Weights of a small GPT-style language model, trained from scratch on English Wikipedia.
Size: 12 layers, width 192, 3 heads of 64 (1 for keys and values), 5.12M parameters.
Architecture: RMSNorm before each block, rotary positions, untied embeddings, normalized queries and keys.
Training: 182M tokens, 11078 steps.
MLP neurons of a small language model. Each row is named by its layer, matrix (gate and up: input weights) and neuron, and shows model dimensions 0-191. Each number is 500 + 50 x the weight over its row's rms, rounded and kept within 0 to 999. Numbers have three digits each. A neuron's up and down rows have the sign that makes its largest values positive.
After each neuron's rows, "fires after" lists the tokens most often just before its 100 highest values on Wikipedia text that the model never trained on. A number after a token or word is its count.

L8.gate376:462396512440486427541467404460425499414462451467471459560516454541495507542502546513496480487482483611496378588506495551457461605484506471471497502397473465468435490470519473460499481529572511545482457479569490399430557473377533494547497466559532450499512472520493538604522465479499549503429579488526431537533433495545537455506568468539496472590470409548481501517527545590444522581541512543472418459420481561455551445485528560491565494550541482542496558499433498504471572328615465559486488495508512524484511568532499486577474509488398464608475423528550498499479502522380576541
L8.up376:507508512574526418477479410444474507447532466490440530445538551535551455467537505449427476488545511522493504576534483490562577438501529426444616417434553550432579511461472460503527487544505619462549382491591443555451501397453416470535515447534492435556484404423576461501487503449494460501388454433509494465491506473467437457632450501520496437505477447569504475511430556462469463502480569512477549414524407510517567513480450455452492457528444479408478479540462522517563522476354449513451555508627452501524558600553521517483481486542500528561431460466489478456540426513547473550
fires after: " e" 13, " E" 10, " S" 9, "i" 9, "s" 8, " p" 5

L4.gate316:440554555477439403518520456462482530452613542447491539512522581500452379532513453496467554563500513542515531487476431512480550449379478476410423461492521531422588471499451499561377552532477515598487525502537439449402567515531441499487564466511501455412510479443480506535507479496516438523551522501470504531506629478565523577492552510541543476526458433539555539469492548520495486538445453535591476460510514470549529487484517572526549505448485537526529524557374592561519474551480430405489442469554608449460558528484520528592544388515483583509504558450573433500459407397457545486
L4.up316:475478503482447477488495519552485458545488489515588571471551497589531488538534569512607420525559528420490477492516470440519477473410518569522430488564474507468456551539565584490494552578479548459561523612464531454493460514581395471525480569427414425599607489486427559561480481618517511517579528477442466526453552519488534505552442529593519546449555517498462513538473607575572466520499542517582528499523617463507519565481420465516480491420460537457455532533550540535456477525514455505437431582475532530571445540476521529583596608407467485532568477507451505554413442461479513492
fires after: " ex" 21, " pro" 13, "." 11, " re" 7

L7.gate29:504497533498510450459542520440419539522464524476531571617473546408510494567445476542486560558484484572564419500532476447392486504417483511478532560485443436472438460418481548485465495425450489478524451529602515529386524425542478539549515547457505540562558465379505567490501613509542473571505508509372526518506583481480564460477466551508525580545592510441474559550506507496468553514532462611479506429534496564538516529493574598515402534547506514483527507577517461523428527492470533532524432505527480453442452498471538449500476352514437511460361533490427524528454542571539560576
L7.up29:533522535502588557550525398538455513515480472470478543506424527498562524447465580527547502600427502542505509518512461460380554469530554469517535494478450539470501572530503491535492455524482418442451433518496533559412584442554483433526503457446509556512467523507489609501500501552688535473473522481536463544509500513569437496496490494515386479551419585505464505529551487471588616481476501575478438483511463584491608488586538485503476527500529645453435525529482523533481459495531528437548499561521438481586443524440551519553517586495522430538467482498493460519577490467664396527
fires after: " s" 34, " S" 28, " th" 6, " n" 5, "S" 4, " Ch" 4

L4.gate501:612396498518521562517486409509548548522440485545528418478483564495561617545441662462521493588517451492343515443496493484468540514502415416451441517467353388500500456547532515519610454494508540485486549510574442493441506630571413491506565543463445477356536475499541480495535572533520466514494452510475460540491520515495419533446543474471515415545556462506582559499544458569483508470487474465479498507470527429425506421521442481496444447518466511551502469561513487465492461564512592504608463517466527482536451467525447529560513454501523476537556490542512497480485444478432502537
L4.up501:562447434442580512540518394479557463472452442529553489492491608520485537514496505504500521502533450400370466424519546474527471511419499421467509509430465494544416477539601534593508435500529570485517513552430492506486470597557434436524484508401553558457421458460453441438551556482520523424486441421562463530426408494548465560522543535552454453503532513579490494479399428468531599526581571521534479517545466483447472515527510557506407446459393569490499509498431526427394502549505566528500497595500486514614467490582503427560449456458512495477540508559519466539450449542481462484
fires after: " E" 28, " A" 12, " W" 12, "A" 9, "ed" 4, "," 4

L7.gate286:564411360492512505406488466486523442503545453505472528532418514503496449496474521564435586512409596530528461491532489507451544605483469474496495548463520451519423522529478542499450466462553594548500501548526500588638558552513477539512418491489586580544554590422471437509472540534606517518496418480559527466534517485532444466503534496485518565476535570504474488457534498602538586565515409442532484433489372523480504479480561508454501485497454535476550638504364513429549473504434542526490479359494508492445608520422482464492470529518514470476552497525528541528507495406448510463
L7.up286:521471544444580513478423474571540552487499428578526509500512532522467455507441472497489479501469473537478473446607409507526546589452471552504516482454550545544448475414499529397466506501534588567495460594489537572473521503495453442512520475478560473589533387540543475494527385504510601580458477420511499516533521461542549532470536493493576512450476530458507590517560461621436542548516564398526477526573499432413546523571446454447501476550552502490530570432431464565480486503563583486533456445437463398502483516497447439437547445504446628464583625588454521525489546509550518515
fires after: " b" 33, "st" 19, " B" 11, "ild" 10, "B" 5, " F" 5

L4.gate493:521474499527454501539492431520426532495486461592522556526383525567531377471570442456537509500445468475492424517373514492532533508472576567522433480443444500541489553473528438436549572447432577501516435538405472584565472523482545550541444507453489538556495424448471494508480452451492404551492494523463537500553508502469490546466590416565571438490467457507453526556538518487511557541433447585483485467490565562574500403509536600426520505530569556464506537516447456462508483443541442490422407505534467568638521554587469433462512509494476489489472463480477512479533596373428414540
L4.up493:500497448449458567606573485575551472545516496522578508494466548529501571442424435473413454503480490525508538522453457501469521548510528418531563454444536568593499462573522589509530528518598591518483471563479525544507572554517524419552521574486432588545572440477554445499526434534582529495466510522578462414483443478567587441492452455467459520489463475563501442436529484449455574562576499473455475546494429420540541469496495478448439427417425533596528533511473513530454540522423502542526519493586392423513494625473543486528587484554526467390455450523530430532444483435482476430
fires after: "." 29, "," 13, " a" 10, ")" 9, "an" 5

L4.gate183:452478516507493421431508473564529399471577366541496645530518510570503470582520506455506488548561497583453541541496489437564506465488446556523508474557401531557464481482515502473543497459578435567465538449571450442496471464494497551581511469503585557415464504499462439462579455437473501587485506486503503585455491460461429509490541452559584489509519522460492481570473441393403526471474519441497481491536546497424520430437481559524561520520446512552506512577520430492479423549552533578454522516473485518543444436500477420434684481436490525454558426479511476495563490438582395500
L4.up183:623417545554510478553490453521546455482576440450535531456437477586561423555445496515569527470468548488446470462470490464551561445541527569463489515448430474499495412465544517572484483476529406475442490453590442464451469472572502483518539476492542491467455429570529522445555491506393482484552412482437447534502565511551501545462531565547443450528462521591464484537478571548574572529451481556465463498426533436563477482538473481506536550594477472528503446576486512510432514583479517505429501517599464536470589362472580469526496558510571531623518480487535614452539521472550355517
fires after: "," 26, "." 11, "A" 7, "F" 7, "ed" 5

L4.gate400:579405484454423507525572422410479374492485385495520479430514436551525411560463458489461504503444436536513450506474483413431548425404514487551425525420496465537542495490492460526503476500475504598569483471554520525526505445542418509513490505464545465527563558479398526506527459486469509542483515409458551453583527461396494539409538534608482506566441449550502483505445589553425505546502495514532514501508540509544625468458427538457522589482492536442484559561544500485455489503513486456435521577496515544490537423487436465560567414511410404535508550450539465465600418437469454557
L4.up400:472482481428574552597533573528441525470424423596442519488504576612535453453454390466444579568545502543435469537454489466517598485504446405505506442491535538490429576586510503501445484484505549498555467522475407478574391508477527466459556541471448442493531523528555410444444534536448518496581560450440579463494482530506526508570544545587453532388556478518458479432462468529501521532488563470451422459581470549542473410407530511529516505547480496516487515464536485526456530574463457556434499499539503492604482561455653542495554487476454554533563462527445500488559585452547478537
fires after: "." 67, "," 12, " H" 7

L3.gate124:428470574483545433483561444563554551571539472308501500612426480454494548535535400518435520545502460477584554600504476459556492471500560480429505541564581443550553480443522537579571446508500486434511529457589452461447481423455468386498482508507542544508493599480466552510534467456530443579488418550512496483496558513518516589480488496458537491512441485587568521573575530440425534465382518578470494539452502472568529451534493502498445438518494528536531487460497412533536482475538469441536413534468532552470524472485521415535508479483499494494500568472515525619423466518523602416
L3.up124:492557515533512539526498473464515454523566468467506500443538517464411529479450564434486440456460475481507483453564523514402535520572490424487475490533588593540471499539532537503527416512574625571471388495501534512537532494556493540503482446388532521488464465580550414477412490517463569349440494489479517438547433539479529508543584457543554484517477442527537469597552390538503573441579562489461482483532488534541498485576621452458502451466496356448483542537558496485510467453506482565517441494490460561504512404501529527354517436527565439564453510481560464515484380478465495533
fires after: "-" 64, " \"" 12, "==" 8

L4.gate20:439493505494487510449600479526452503562531524513511463535568570472521503559459484485519592527588558573462575457528461518490488548527482505465461514526510512519539467405423569521431549460541547518487407571546461572432516487583486438445436439568563426465547489526500480417493482479530508539437543515411580449579460441531530500559482442532529459448466490579440515504557543535423555481508526408507495540514435472508626415543560443458416439518480455498546604391415416510509535409553581533543537522543478530466539490489596457543470513441465414539511455599470531526452549462609433545
L4.up20:468440472404492469578543434455506495534543473446393496480451545385533454431535489526486567447560502496514481493527511387499442615551532539484533488566521452456518509506408408506524480568502487513538473521496505569459486433508406448545516493459528482463583546482460557538559493479477482575409482524424465403514523415503399484466597479462490462546415574529461587513575444502508551584474479409469522517507540497478534460555526460501521577513539461548547523432477447523452465390494536504540389488592623557515536430476455461536532458539491412513458561385553456497543444531544493424
fires after: " (" 18, " \"" 14, "/" 11, "-" 11, ".\n\n" 10, " " 5

L8.gate79:574519496497445466442453492424491491544583455497595418510532518472505409472422498539448487456420450519469538489573470421557523483494397481524450532494425479404490500542468487492528549449519506491500506506488528497588450445598508478521448461517518485465408484457468538480496541473499459557551490463603483412444552426434537485456404537438554542596491502485428506608577540567463454407543394474517444376404525491508469538557525535386498474494415557436593488436545452434435404543471521510581447420539536568466516547525554503497561520500495471488511484536511540464501534427518500614
L8.up79:499538482439570489424450542501515504388458514528527537496521563399502535548557494483444509463483478592408638485537457468500444493507450405568465520456507465491436511517416470426508458515521478511443433487437487429483439471468440563486486462472483531591395501468548571471477498503539456502494528526588475501541446493463553544398471504499591641503437415572524540482491476510428524464582545495455424509504560392503512456474422499444496478542525526539509474372543419460458470437496431544566480412578498551453532489576424582440534562485372531546470516542530471450497486512489584500
fires after: "it" 16, "ear" 12, "ess" 10, "g" 9, "t" 6, " G" 4

L3.gate478:537500576494514415437495459525502457505550561525530444470450514434497478552469596435477532587508356535509376478515458505584484491520548501482465591461444494489510379515483550567556504459530508458533486518480542492532435544522444515587438499460534492532563464528506528456527513516572561491546448410501499451600433366500554474563437456502503435525450416550465579549529553422399531494522504434518530540430513481438487431478565601501505502468471453461513534433543502541571408449419395537568559494520496446398504432513438475510499439567481549585509453476586565491516525461562519545
L3.up478:536497538485428541518474398442399417433434586407494487515472459445592433552512475503443465512498432517516527586464523448517415444498478533454618570487478519573514451471393460472501492451495587410595419483591539563455456494507453432493521533502478465475591504591477526505435545501569483524626487461544622432559493457383596509487530516446525439504494487465554476583561517458545490585508468498464519528460531528527495454524426389548531497518555513459554418469489419554576447447490524458551469504516525509402505437430472507522486469513562473552581487511539548493536506486481511489
fires after: "==" 17, ".\n\n" 13, " (" 10, "==\n" 9, "." 8

L7.gate36:608506490463416513489483410490481495381475590454546481551469558559441515510418404429453411472442476462453468554551438428536532462534498554462432527498457645507452495503468552534500492585428440479453528465523418459540538444556449505564498533427547443495484482518496489461416484504425531464480584428478458488524616539445513661462449536509534494469519507575487478592523486451401614481483492500437427539462540540510529539531501541470477572522476499540538514469513461449542517476517473440520411483445508529451425486509499481490539496447472461573495390509479495410499403403488590488
L7.up36:546434472533483456465464393406451500469495496464450403487582485523545506529509500579462566516464536505523505459439455350541533486517513412559511484587568458587375453491488583594456531475548496517484495495544577525486573545547615502528516460508525516517521491465575428517397500543537506510445478471471540474474626488470475538592454462515468503504468489521581493488541468421547420505430472498556544497442540536606521459481513597425465393544459433545559573440436488504549508500478456468541490496542585461451540577456525525524474417450496569498624552475464553447452431493483495436
fires after: " f" 10, " W" 10, " w" 10, "v" 8, "w" 8, " O" 7

L3.gate147:530439396453474495541526492488551558429478484483568560539633490507513491589534507565603531516416471509395508520478529484414462487435488504455480527455437416479446506554507606539637483450532461436482525520459431451552491454441548539505547520449550609463499492600457546531468547479487605480531592485452510442497475475500469448426437492521544485498536454593589534556520495484572509508510439583397552448476516465447542508508453462509447572508514519477527513511521514526571487439451541498417520448426567589568432371533473581509470506538416431519534433476467469552446468471550525548
L3.up147:467440473516447532513429553481517542465552502437494538535510541532486540530483441526479459453452527522463520447580535467396413510519518499417549581453562527512514496526582497436531546479433490500521499527471568562483453492471478475495484512471419487467516549521508464591577467494505489459460511541573469482460476521450495560491483520450496512477509471611609456458516372542443431512524528429414591556573428454401513545448521510472589443593541491520551475529510527515406528492446547588535641373510433468546557467530503630512545442504471495518498553415499581584448558382414562486
fires after: " M" 21, " E" 8, " B" 8, "M" 7, "4" 6, " F" 6

L4.gate389:589504429481456485560499571467504476504461474500498531451458506525439437454490493436498557555571488491572541486483417493515548571499497570482528417498511581476422492468410576558428514584492435576553501487524441570514440548487404419457563479596549537563503572478438503501547507571510501550484434485537453538490551477546519556424489532546459428468511569502509542505534545551542534464531471553478418464531587385508542503482591544519416389449498486563464496483472487464502388506482438567542599569529561533547607460492456533576470406500494410454490537594560563563556543450505434437
L4.up389:497598527433473509572517477474500500459411465540465535490437455503492441541494438569539459551574574444446552484532379573524494488367472503512542434484543526476454496463474516598550605460549477537457425548492494515496503541500511571559568529549458543478533521549514550481504501503616537523475439532591378470516474508512454524486595490393477386496467501550524566561527504474463504481630492430581559503467533487428451493454486536383505430533517332591475527572504512522546519500515493518483510493638557470522536499481537536420500473472525421543527455526516515541500480467568584506
fires after: "," 55, "ed" 13, " W" 5

L3.gate64:480534420468462405561499513532509501585493465486644473547501599570483593464513461584401569436544529469443603469464515397496392487531493544485466516486561474479504498512527508371515500398526479471406495458504493525483527464472500612495521573502466564580458545560462538603425565528482464520575492516576521483503472478476455520411510484602480560480484483486427563485490509498450489492560430477554587522490383533487431548487456542555532512534511523437505540527509524503470434517537485451512445599445495407432518414505559535442482511514488367512621495490474506507547561513458484460
L3.up64:671424595439501556524447477429580501406425463416554549471489513463444450464484484475461440562494525548484501414492563537430464451503515465443443506496552516525584470536520480555480488483478589532429605357484546448456456489627443532432509419459588578485500604507459541546497502493515591524517522497524528454544501504526468539448484536618549427428460426498494455476411467469530534525554519445465452562520422470505573435450522466500469539480455551533414480461472475492511486519472434550465436551508438403493512508553524544575493414443494516420514509539503474479568514448495488457
fires after: "\n\n" 16, " f" 11, "ober" 10, ".\n\n" 10, " r" 6

L8.gate446:452464476500497498559492425495561498523577541407433487516556399452517463555356556601525477585474567527449454548496472531495458516497575543518545539518496517485477488429465521466577467529544581520449519485491455490555513466476592453552537487523470525617491502626498529393598503506485446513506462458451495344572455491417467543574573437496506507588491429541476435529475405509490553496535481612561567468419487483526467497530542499512505434559514550552556516566570466522464589558498524548447539484517478467552505510450478483454498408482612452467473532470651529529460525487504510488
L8.up446:578415555412449470551457469476498499548417535506512498369507411465509443506489471531495539485518532448433500631471438531420548502572506466432481571539451523458486547456530397426549548454532561515458487423483529453555442479483442423466534585482434375457584406512492417533515435548509493507477491530422494450518523588512440477498484489506494437477564511507541449551448387572511512496495510555453468564435459464578552568432469498432472503537616512538540534503515487540517612470434427585520388464587500513499526529500463526512491470480508497542517495539579564468473448472508566606
fires after: "re" 14, "ver" 12, "eat" 10, "ri" 7, " he" 5, "qu" 5

L7.gate267:562517476441505631555518412526465508570510474543534508530424549530555469503371389569569496500501499519467502552515454515456478524378506556513558519515437472505459534506478561521584480495511601520513489527504441528495466392506518539546407503492470448489529474409445530503494532543527523524489485474468514496514621533484556490476572447404485431413539509479619477532502471486404602528520478542588415607452478572593423567419497534497489500554494510473491543538523570566565508522549490498522353451468446511539483508479614434522437420544466470515561537455451551526445482530575488497
L7.up267:505503520462544492520512481469515405524481466463551516507546453461621391524508503461582442538586549479574502461469564436502523437443474539486539595476512522530484447501501456517484490435539558519558381500536478503517514552639538520537469536494514397539591504528501493382488424426523521493421542486496511499554576509477487492531396509481503467524534388544557465541428540445407513546506421527537455468469510514579497490417530529530476588478500517507529560592495469446486476451533481509471476502509482434482509578464542575471378540404574383461554592401512513520412387465489423470
fires after: " includ" 20, " w" 18, " W" 12, " s" 12, " ass" 6, "W" 6

L8.gate271:476538550483453492492551449463391549489499536555527495544415460478564555533440518503463544569468469529509498593494511516402499509484529414528510513502482419534445419478525588428497489477452463581545568487436568401468481545463582602461517562549600484511576485467488493574468526551507520514465496389474561618495496553482438468557512567465517482522404456441543497560535494457533505384513503516549499493410510509533518495490446459561476483558410567491493528484527448530605501416451498591525404456536461521490462525475468549647431473480499508563470518550408432576529549551548382476
L8.up271:477478544455484475608521467383429503382478499528550512645452508597559517522413495533553440420475489406455461507518438551436529438521436428511471521489480593541520492541526550433485552483415480492517516478504464532548562533497541609424412505482571530483548493547480514527411460554546535492500555498597522474468452582534516480510551524430446535547537542481443528453545495535578464480459449597395515519493605544531505531511527564477542624488498526449478489555501456486551518495507476430429529539551488498517497484526592573569465613517523557461348451440484520527460518495570475498
fires after: " s" 22, " S" 22, " E" 6, " sy" 6, "S" 4

L4.gate426:497485516523433446502566455520406505509585501510526478509448520482514460557488473499528494445471553544551484497479457409481539625419556451420489576410473476441490444414434539511527475569503456548504419548569501548618498512570485496541529528414549537517482562461515515536581473452433471538486475536464591472500508472501477513456582436575481518557458427458450440465468551549397525456496582578522556519469572473449525466476512486529558574524619500460468583549502473603495447504542532585496445457563519505451532498443551415543478396493427360506450487526482563515421462365525490498
L4.up426:480525627505568467510483528482463595499506567511530500448361431534565436534490523498588587459462394469505494598538467499487457458476550520535442530462464468440497502513583497386573381519544549433475428510508409539532522390510514511541470483477489502507422512575556567497494483477462514482497469530455456470472441527472520462511455470483469542553459510444524516510479554629456537535468522543543455527504566551446395481551515548494508478393616442504498591486511431617469527471558616585397472580575505592469553457538430421492475495455469496470528537476463501513519535522453480490
fires after: " (" 26, "-" 17, "." 11, "re" 5, " under" 4

L7.gate393:544473492451480468537526413440535469558561498420499407562468495643510491514496498418509504467392562448398594529504432532458522461471459476493454479532489475520475492405544525495435468515522516532487570462450608562439435396508573505527543489530554522485559484479472507489510590427470471542534516529466493442590514483493446568417528474479491497525534498608444557541544571433542571597556503514465449527542620469588527567486463547520539491480507533652508588464469416462592444473444471421515426482528459489506491479487511502526526557436608494589476540483498487481512550444461590550
L7.up393:571443453515558466515538490554559500549526509469481462534498558498536508436565542521408502547529543552524488525490444467464428596471451474539510556449541536479469510425453519496452523528581601604525550426570538428513556546577519474608510499514587557479554442605441458484528512484585516496465519535499378540523513454424489549433422546419545591486456499587404457503601480454454536590538456494443558465541500441467556575490562559501457505510480418533442593549553557515409488444508503526565455585508413427444571477428492558447537516545535541508527506514411539554442467490493504543
fires after: "t" 27, " in" 9, " O" 7, " Th" 5, " W" 5, "h" 4

L4.gate242:455500415512473511444527489370515481432548462529481604604574431508495498526458499482573414466472411530388422477512502552463429463499504555462567491534534429450427519523469487476526422490488437497505434562497472396488517423480522578471446477532488496484547556504351519525526540557530494531519512548512419503504478487520515465552433477559504516593514598539540473592432428475555506510551420488498464421532505505489518486571493453527555473489475545455556529556457458563547454389491557576441503377418489537425565429521488531533560408463454399486534489531461483527538541504447617480
L4.up242:583559394473504461450492497547445450473465465490488578514498457549540448456450519511467485415524537505462463420509462382545531495405454588488547482467541565488587427538504473474470524509447556631564441501552451488494580427499456496462463466510445507439653498453462461440497512496511520489514521558455495454540453457582522441441515456543620521499537519546599373410408510535532462579581535523571497460531485452482564524543528485528558409591546482530554438429542492542527577504483488466434557524564460521512513511464406510472526472468447418534477542519385570547544471463473467506
fires after: " p" 17, " B" 11, " m" 7, " F" 6, " e" 6, " Co" 5

L5.gate502:408458431473382525500486533504527452484561480515481545496516549589565555583502546517436464490409400584512492471520488498424591579492513494478491511523462444605508541557524517498397549554513486509516518441539443517537520540510494461517457487541515398434400438469475368413576468439483484544413456555477434565506629547479482533423553522531445494513586480667530555499524465496520510452553472519411478467550484439512538395562511534554518424484415621563458526496456524473488471544426500458511436487498488537537560470491490523492536502494578492538556503519477497434540527413558515519
L5.up502:470442472481454482514525510451554475454523487500480498531422471519549533574459452478519479473544496553564461498493459473430501542385414466505559477463456495605489484514462585549492506576550433548558435527510474618537485523469437512533435499491474490500448470524504465449578490490476517566529445510534447476563515426527518474554688541458635450473600524515556517507429539509504540454552456536419493392581462480437509486565445573451547384464369516508458619505477579531471474567483419508504549532564524496523489454439533512494588417488549549532566544485573482513519512403524476421
fires after: "," 23, "t" 23, "s" 7, "ed" 4

L4.gate3:555416480473428458455526444455458469525450397481458514519495521599451431556529547540510500517416450502547540463403472514417436434444609437486464572389391492484396482501467515517499475515439519527518587516556433542466496482499478446570506555445576530530582554466516512456593495445496559504459457473484509497410485443493515492404440487567528462555456508426474556506538491450469461515489544574384559462542437436426487515486584445410518447453545525471571481499494511483466439539483531618489442475470540403369449448471465463486583501556498481525439457515456536435567453451488519528
L4.up3:529469406449517449443525457503470500491518470423481597478602455470560506468490480548452536464443570524453570488422498469527481507473450562458619589546442496486490442489507530490530482550446490428506476450557502496408470419501481514498417522541540584554513511458478513492504550514549482590502486592496515416578543506543544453386495534562548471446549503587597475520459542522403487594523526416540546486473563555506569493548533490443463530359549534540549545452448500563489428414390534487408538492513490531557598475415467497517458541495442472545420540447536498498611467412450546524
fires after: ".\n\n" 31, "==\n" 13, "\n\n" 10, "==\n\n" 8

L7.gate11:519452537439505446567570512499516456495526544436509482696488487543465561421498491454492513583442491487507492607458525487474551471464396460519478466493411418525472437528459522525480533473410528452460509434515543478457487426590476518620508497474609427540555516487516472539525455508551442565464542469417541499516558461552500513461554618449554452548573560542487522619588583422420559499492500505534494530427476490545571543473516470448442521516431431538530574462518545433490461511490406545502405472471477445524460574392500444597439470521453546507444494526507556516468512535529541494
L7.up11:597517539489525489518490421503496471483467478520522574493544506476431480522416487471524442474480490450500576497483492505434655445518484525449484452519589451453477504459590557446515525505510393450469549483601534494572505550512447481525519472516529492612520459483508491497431442570489428508561568508502607562412471516491505515474522537480488427443531473482521515456545580569517489616522546551580438490471536541550543563437407555442565551491507523529484519525463619437428446472472474469488447512412477453485486599418533519447509665456453511565556492452425561534444440522508479357
fires after: " S" 29, "s" 21, " s" 14, "S" 7, "v" 5

L3.gate130:520437503563515472529579500416525512530462452445489528478536531496540493541478458538465457453423542397565618520529437314452563520560556494484505513552528496446458504493501504541527525473462498470489445422593398457508462389508594429457492518533541584464508532506463583522533403466578451515503388504474470501544477526593561492439493526519477527521562530485552607537491469479541482532513496530479531566573489489508584562443479458528445375408502559460505485477478491461478346514543523530518434506552522450502547551484403499496460549563411378556466541547453479490486486520456443509
L3.up130:565528410517456512431499475486421531555524472557547472508475459587557538526512543581549464525501557395370514481414398510486543500496592540491434462471388517416462510497447626563511602488425547479522468622497462487422386490561503502463466479512526497511505559578564421488539473453635430442484527592453486529579539565417556515429545501509516446454460540492512472579522434456518527530545448496500476494499507575542567510438532539529502521428439450476463520517398490513516471505550552568501497553528488519486468595504524396474575469477473516513510567584499486527509440435509443510
fires after: ".\n\n" 15, " \"" 12, " v" 10, "==" 10, "\n\n" 9, "===" 7

L5.gate131:519455548435504479457530489583473463581513592506543566495503459618448444423545468535470502403377533469463525512531521500466518448427612566499487534468450555539575474475534577511528496390527482486461428545492445494628529461532455548573462583476527457511467425460523521531550510466593510562492536445509551504448421541460494458566459582629593485480454491477508503441490509539450465506525582579435553491486435516589588438518524517492475584561433525484476530563456520588532536483537460457428471500520470465528521452515530571495507580516434544473408473499573526503433478409531414568
L5.up131:545484465518495559534444437555487474532459468588542456406535614518471562509406522488538506487525537494504481424455438569522557512448500577514540477503477522539427517517499575547507475489547463521482515434463491426524472509446508555504588518494471511443531469464486525474485535552399466505502489463449534477482499486442436452498475545476319469492526503534399380452471524564467520554535478525527364482577442489454541448539528497492469586614427574594460539472574504452483369533633483451570457477505487508446446511503526544444548504523518531506450518613497430559486550586451411407
fires after: "." 60, "," 18, " H" 6

L7.gate4:560432473514527483441543548538501563531513557480530505527523445457483444509545568502419484513503437516505444475475483490530522578455565542576528569509529410527539437555521477456516558576500427498511507522469445482593526492532522488551483434440501464484519492480508499506507611616604475573486567535641531514528569431544426448372503493537476518582594474500426518457547551513524519500477422548541605398548542353519519524455517417481467492501477519534556490440467522499508442523492575410539501498500435438461622548427511466527457498582454453425441571474504531436538571428403518528
L7.up4:525466533451539482462502469565576449509569452491477487468424458473596458533449484418578515507599556500459446562364483464481465572507482582539499424548550481476526619540490473467477431540548519425474457633530528517552515468382441505399442519535535541497438442465560481442481450546418529643423513543616472505509476538523550608451508436608502571500518462487471576510508400559504535487487588474582492535548485512532495528485492527458451519467513484519403502475539475486449479484451518519483545501499491505486470552529479582458459470454416595514575560564521433527465486471442492425
fires after: "b" 19, " b" 17, " g" 8, "iv" 5, " B" 4

L8.gate147:527516539505544451526513474444454553406483468587541467583476439468481542537503561560489572454539537608474556509453434429513493595527457618541515555479507489430452488528365537460455517510502503478455514372558499460524503436626447529607490539490550576486604535513479411502553464556447502622503448466457479464520537493557462556530504554502460503474464491469483539575512551475519449407481461562522484498474443471518490516432439467465502514434488465426574496370432441406459493472527402520507474442423456532455484469458507534450443470464440496468420422565462578502490516483454606503
L8.up147:409574548500453498456482531509489544442538474534495504477582470472525522537579557427489531460568475542522507481433449465534498443510481484445538551548531383534558483512443616436463563441543474498482501569571578500549465425543414527596521588488479487500582476539491549553486485487446619421577489548467621499494467482439487546500480563546454531480410501558443491489473551536466459526436460457464465520579496486547450520451375469471426501459535349456496443420492495451465520502513376507518510368457566470451436506438483490409476460499476567545518562530460428547524447467457498435
fires after: "z" 16, "in" 10, "it" 8, "n" 6, "g" 5, "as" 5

L4.gate80:450406519496506511486620578413474548583491483396540507509561512498529531405487468551535537491545477504489487445508459466398566498536539525493452471382515434552562560487480521498519506507483571432513528421533472514610478454546521551639490395513583430522480513510537472596523614516463461572488457560445559503444568407492547499535521530468508473506442497495472534504407485461419533458541610475480474483530478496522555489487383523511513592536501435442539545476532435507513489455534570556626532442562538460557516568448510481589465463543457466448463514528467547454436486441597446539
L4.up80:451459532514607441488424497428506450517530555519417469468413551426462485483487485517450479565456521471490485496482462415512535568573553519434485538505420428427511419566533439473485458484487533523467398531543437512474557439571474382525417444506439543448478494481511593616486444391566406562532378496487488449514528488525479442538531548430476485528579528557512506494529463490461538402505453525507496479485481457453514466512548516532492517556552499514524417534523580614555560532484505541557450531614513408407483433442431439569579491512462566481480498486482421473515537423556416459
fires after: "-" 39, " (" 33, " \"" 7, "." 4

L4.gate440:556430493489466487475514429522444503581510485538510522536489516472507522473572475463537408484374426510526516486491524433538519539460537480478400568511432537520547402494426546482586508467537495545557519567553449538479532434496460417524538594531568491518497497505552516525537498468560456546433513484476514512445504461393535582504419490600543462514451413506511561440570497536440465485461643492434524487461437490502506401519552554449425532529541510510438554498555510498594385445488452568406494497489524379538453576614402498469506505491446416439531497450484464398482433432481535433
L4.up440:491437430457482427558455433502500485490438495509503501548540555488532469496446467385469482416509513546508537458497603541524636495489524402573498473476452476515405515476468399471432558546470523614543520443505505455545551507499467510472471565530507381522446521461530499454402431474343498478436570417487531458443463490474414564487534451593559540549506460407442511452481510551507470595542587567479561455474491516553577494437482512485602522466424451520499493468492566493466410536536440521478498495569501369503403518503469455489419470514457478479502579548497495498509407455483545486
fires after: "." 74, "," 5

L4.gate354:429445520538549572464572543483479540619443433413486471464451475463453482546480459534459551490456508507496529639544439413508424540480581479453491529467558482474548486535485553474558558510561495395472415456501427506546551453575451440542529517510473510467607537473467437568436506472475452611502551505473517468493458464514512589465486409451531432426473414535499475543536563529391511407400452457475574541447524527476521460590497484483493579596528498458547541437490488526517526465477552485560419569621572450459460526478519510623497476555499521452514522534441502561431466428540489473
L4.up354:547405553507476559493567496502465547483517444478475497396495483442522583488430507554560503533497513419525413351590526538521470536467518436504363442488567541425532559547479523533482500533450518511524502474467522584572515494509520607624398464463427436488484544509527487422437591506423523544524500433456462480462568471544495458525501546515451563403504549473572515468489496621478506543479481488502552516507557484547398582508471579434558468551480464484525529544455464455560523492450574522527437495525493631470494472560503444458489553506451409552604493443415505515475501526440584521
fires after: "-" 49, " (" 21, "ver" 14, " Count" 4